From a checkpoint of a small transformer trained on Wikipedia: a variant of Muon for these matrices.
MLP neurons of a small language model. Each row is named by its layer, matrix (up: input weights) and neuron, and shows model dimensions 192-287. Each number is 128 + 24 x the weight over its row's rms, rounded and kept within 0 to 255. Numbers have three digits each.
A block is one neuron, or neurons of one layer that tend to fire together. After each block is what it responds to, as a language model described it from the Wikipedia text at the highest values.

L5.up820:134163090142132164109138115100138109120136118130119100135131111143123183161120147142089090185123090113130117111105159128115102137153125143142148135100101154125155137177135101112119125172126126124162153177113157146093159125134105112121173137131142106147095129157131118136112115116091117110
Description: Token after person's name. Fires on the token right after a named person's surname, mostly possessive 's, also was, (, |, or of, e.g. Lin Biao's, Tarzwell was.

L3.up191:147119138094107143093172118152126170130155092111139129137121117100141159113106151135110155135153121133103169117127116141077159143148131139121152155114117122128128178169110113141123130129101167139133151104125112130144144139084179124086122138106107115100152133151142147116097115126144157130
L3.up200:099110080162142141114121121100137107159106142135155114146109142138100154117158100131125161120083145109116103090129145165089150149074137150067125144084089116131108111096165134173091145088151141132112125146103129161143171172121168142160160153125148076140118148087159147129124124119129135108
L3.up373:147115101104173147160189104130095157146122139096109099137116157115133142145122155157148169129144143114143149117144113143120105145122154116118146139082096124141162143116098161118096139173158154181129140101130112128133153128156165101134116157155147147170134142154141124130109130115104182113
L3.up1256:152070141101133146104126130160087163139138097127137137136132131106132135142161162114142192154172086136100108133139169130114120112141089090098136179130098129184141151133098137128107098119170139129128158087125150147157117129150131107153120138165103097122128116132139104138145082110112137119
Description: Appositive after a name. First token of a parenthetical or appositive right after a name, such as a, who, née, born, aged, or dates in parentheses.

L7.up27:105151137138145114157108125141123136167099113147162152117164127100180105147128113138155162084138116136122127140086149104102152112137135130088164106132130152088080111132149125130104126116144075133115115121167111169111089122118130145115152105137153137198122107164134151116136077117111162114
L7.up65:178130116129134155140129132157122181171192136161110076123143145110131148117067139126097107125138143105085107125151123130110137160145120123149136149122091110137147130181118150102094120116115109162105156125125156138143152127157109145123138143118116119113131157127153134134105098115120114113
L7.up85:136134148129160112150148084133137159159169106130119092135145128124155129128104135133138171145155129080130134114100145127083095131171116126124138118144138166107172151148118145132101065107129116167091132111146150116109142130162138080116107112104159107106127105127103151115110113105099158140
L7.up138:118134100151128144123142149148144127116140091141117143125133101096119098111141120140116152177124118131114112118100159092092127118170115119108135130148119122159199170138157168162126121133098123124137137123111093157126202150090128153140088099142147115170120140158118161117128156110092076106
L7.up347:146150131143118161107106145108153160117094151112113127108129105103121167149085120141176087121115159115108108150100145116120120158125131131121117095127059191140124121141153083140111111137106111140158127116103152084087136132111114166125147135170092105127138082134098159149114180110114121137
L7.up394:145164117111137095088119123171090164132146098128095141085143127144129148171147151089105148131135123123111140118117133143126094150149136143145143117104138150144158118102110114146132105133112142146087120160138123113167132125144108165139107109117119120091170123147111161132107099108106100127
L7.up479:136125119161134164146171117120104139159120076105119082161096152124148102131145143177130108105177093098133126173138129114120122142141087103169127147107132116131139128186178126120095161189126091151107121146156116117135166139141147131109123105136147127142114144157163148124080112087118181132
L7.up579:133129110171107107131097102113143160147132102122149124104131125149109080111089122133170132100085097122114102166109110139073127134158116149144144144118108166108168061117132166139140138139086094168110134106161148122114192149087150146148130127066137186108121113112125106164109106169072161122
L7.up584:114128154109107169155127107122155142102173131100090106105139122098136132135139151144099181191091155087116109165148088154136076152071135162135161121133161147129178107098127106120134118143117124115137122108174098130128122149149149118138089134137093101183136123131128077088126134069151125087
L7.up593:148166093109131173091098148148135133135127083146173094139121104142066128136118150193138132103134126145143119129138142129100124124136129180127130142153119198128128161187069140142109110159170115144147140133134147161121116126100118151074156140140103110145144121125126135120137115122129135132
L7.up667:054146142083133126134137110154140166130149149159119184138162124097149139160117135091165132126113121127135142134092155091123140111146097146091141111118125127127147083110158183092092130147152146121177148073141137177110145099081110130135143087107142127112126127120160125123094085132122145141
L7.up789:136151135137120147151114110171160167145094092113178126156136121167142080131126136188114157149145109126115129162127104115141157162123080121108119177100135146154117138160108143153097139123123122112087116111153129143113152132143123119080158142098131127173095167133161123117115074134116152106
L7.up949:126159138127132145161105091166131147171117145119144135179142094103160114143109164138137116096167112105149187091131134128084122111162128152083162131150129128132112126107103167126100132153142096126112138151186110125115127118148121137141143077124091088159129129172110119109096098116151150114
L7.up1118:120143126137103163143103129129126145137178095145120097114129151128154156147138140110137136143153076118116108117111139109120128126152117130106132139158149140144146110114160170140097155172098115162148115109111187132147095064121139090117148117107145143097099146105088143112152132125129189127
L7.up1169:087153146137165164114116138150190146122173152168105094150160117074099116134125125127155108126156087103119146137180163094125120111158130162131169166080117128089127142114106104091097078151148113127105122127124156136104136145122131166123165118096165144114122135120131139148092124093122107127
L7.up1252:117148159152123129139083155124130145165134107155133149162142086127191143128132128093157116153129103120140136128105154098094130090161095101085116162162078138094131093151132188136122147116115082141115144098135151122114185127098123095083125119084152087134141128154138162121072141123144096155
Description: After person names. Token right after a person's name ends, like the period after an initial, or of, said, is, in bibliographies, reviews and bios.

L7.up41:085201113141150092093115116118149111112116100112152157147143151140132096172122078099113161167137142174117109137139106112145120160135108132152134136125116151138127137194088142150148123176123120101156125115112127094144163160145159144117145111150114097124169132106120165123162072117130130105
L7.up103:142112131156057162160201109110097146142088108119079138136135120148103104132109151120146179089157138160098129125108126085107143135096137117139098138133149111133130145115151108115153158134137077117144079130143129124128192130155091138147169115154141155129124156080125135115112116106109135084
L7.up166:112122116151138122100103133143131123116122148145138156148148147106105091130096141136130171136082134118124084128093103127131133147126126118116112124130159083139159136150167111114104118096103093105159154120104109081116163125129115163168102148131184115167118148142156161096119105132147124136
L7.up360:117107132106116140147127088102128121173103116138111103139115119123117177119116137091161100128123099166054140119139113076069120119119129124153137107121125090130086121143090163127067131121127132148162138116148121142119129121106142112169170141108102125119139111114094148142147116114145130119
L7.up596:145161108156141136101075139112134134108162109101164144148126096156138128117153147140165128136099122151119136167085160133118149107119150163126143141157139122150114104086106171148122136113096118089091155122175099110115115162120148120150149140188116145126121113131117128133109163126120106118
L7.up601:139091142126146122147097100123147145138131149121099144078146140143121108125091136146138145103086120130112145145150118130136132132123110127151155073114090118131081175140083137138094167136111127088120090158126137130085115158124141131126150137125117120129140130136091138124107135116088119139
L7.up672:097113143092143092120095124116134131157117118111155109145111129099130156105103070150136123126123126133089122150099117131124126144119099135172081172137141124136153102117088168083103115160136116136130149116144145118107143115117136110120150092122128098137098117132072137128112132090140129157
L7.up721:141125162122130136104139118127125130117136120156164170137129103141146160097097137062141127136148098148142106144123100104144148178143127133104151188220102133199151134089120138126110139121149131142143109086094158150155141172124097131141134138157117139061096126129138137127114140133124085128
L7.up836:147136132159093130100129138129132141103141140133152066125132157157140149120066098135074146131185122111123130104125109110124139153090139165111114121136175123112141141154114073102109138119105127120120095108068154122157178182151090111154129135106128105156107138107107135094122105201108125164
L7.up861:094132186154138146136090116137113159107158105120084139134144137134197137146151103128108118167136149149156169122098112067144125137110156129168149074100138127145118072143084160095084168128141125159157079126127133110134156113158167166153132119072136122148114140076109091144124162099183156137
L7.up930:155135147098083152170118087102092154130122124095141131151161119160147124137104150126149161113125135189120147176131149112155094141104135124164142082151114090134086086162105144128127134168138102127140148116107143147142143118167120135127082129148154138132094124092119162101131132112149126170
L7.up973:060152117113079091120074131152098146109100133111080128129128107106153123140119127103120136131120108119136126159118125105087176111138128135171144142151133131121116143145147161107101185113121064085125116081145108132117135125121114122178118122095062104113090082106099130188147158131139142101
L7.up986:106161103118123102121134137125112116110143118108133107144119125095104125109130080139122111131122126136146109121113141151119147145169140101123119162131105121128124112134150114037159127157137120138137141124124099104097151130141152140105139128125122075123144160153130114142154166073161103146
L7.up1054:139184140145168129149132142123133105120124096132150120117122075099133105146123092127090121115120107146175136117109166109126148156079143135112152123140115114140169082150100131133168128139148092149085124054110110144138147183117149144185097145150154109128114129132149140133113136131114118124
L7.up1217:107144137147141130123133154123161122131126120142121112104154118134150115140131122113126178136093166128141095108163121139164133139102145117132130099129138146143146105122137163175136127149110118117169102118127078146136115172173125112178104127126180140111152121118131099105127155160135089164
L7.up1228:083138085153147110102136175137126114131112177105112115149140145159151154104157125103138119139156103117117153165169117154078132126137115098111131142119138131125108144133070146136135161098104096091103116102161103128113172146105171138117107128111132119134116088132119133107116156153130121105
Description: Slots before statistics. Fires on the word, pipe or code piece just before a number in formulaic Wikipedia data text: census prose (of, was, with), FIPS/ISBN code pieces, and table cell pipes.

L3.up6:148120149091114125138123119120117082162122118120090127201112110099128131115113081171092121167157163086154084137123170158143133120082160168165094116142108116165162082127150173132163123117122093170142145156150149136127142131144115150112139142138159108118113126172146139130122140109125099117
L3.up925:142089139126118150158141101157126122128147094113148115132114172144106105141092138150129118107095122129152106133086118097134137139096169150154059148190169123130110116136095138115162096125126109114142112129146142141131100132130077163149130143148143158123135137106094110136139129139128108134
L3.up1095:117125133137100159096118102149105112136146099117157124131118118213071116127111144162116141112128165095115124114129146098119134130143151136122097141143144155107160107116102144096107130164130151138147130122107159093127130120148130116151181132126106122160093107119141144160164113127135147128
L3.up1114:129118144080164134114113112125120150147091107100147162173102148167131142152125111151158112117113148114109094134130156111123116127095154136141107115105105127162168096108129139132128151139092090138129070087171169096103136118128140134104149122126146173134107149141128100086116150112159132133
Description: Existential verbs, relational words, tables. Were/are after existential "There", relational words such as between and along with, and the parenthesized °F values or units in climate and infobox tables.

L5.up336:113114127115079111132139114078152112150132114114137130092129107161128119084137116144129122128167143125138080135138160103091105105095180146144126146150126146149110106134101177146093124134096139093133120117114105159136198140148098109113146146106138127120161113160121136118119119063144102153
Description: Formulaic boilerplate continuations. Predictable words inside stock Wikipedia phrases, mostly US census text (no spouse or, Hispanic or Latino of, The population, est.), plus month names after "on".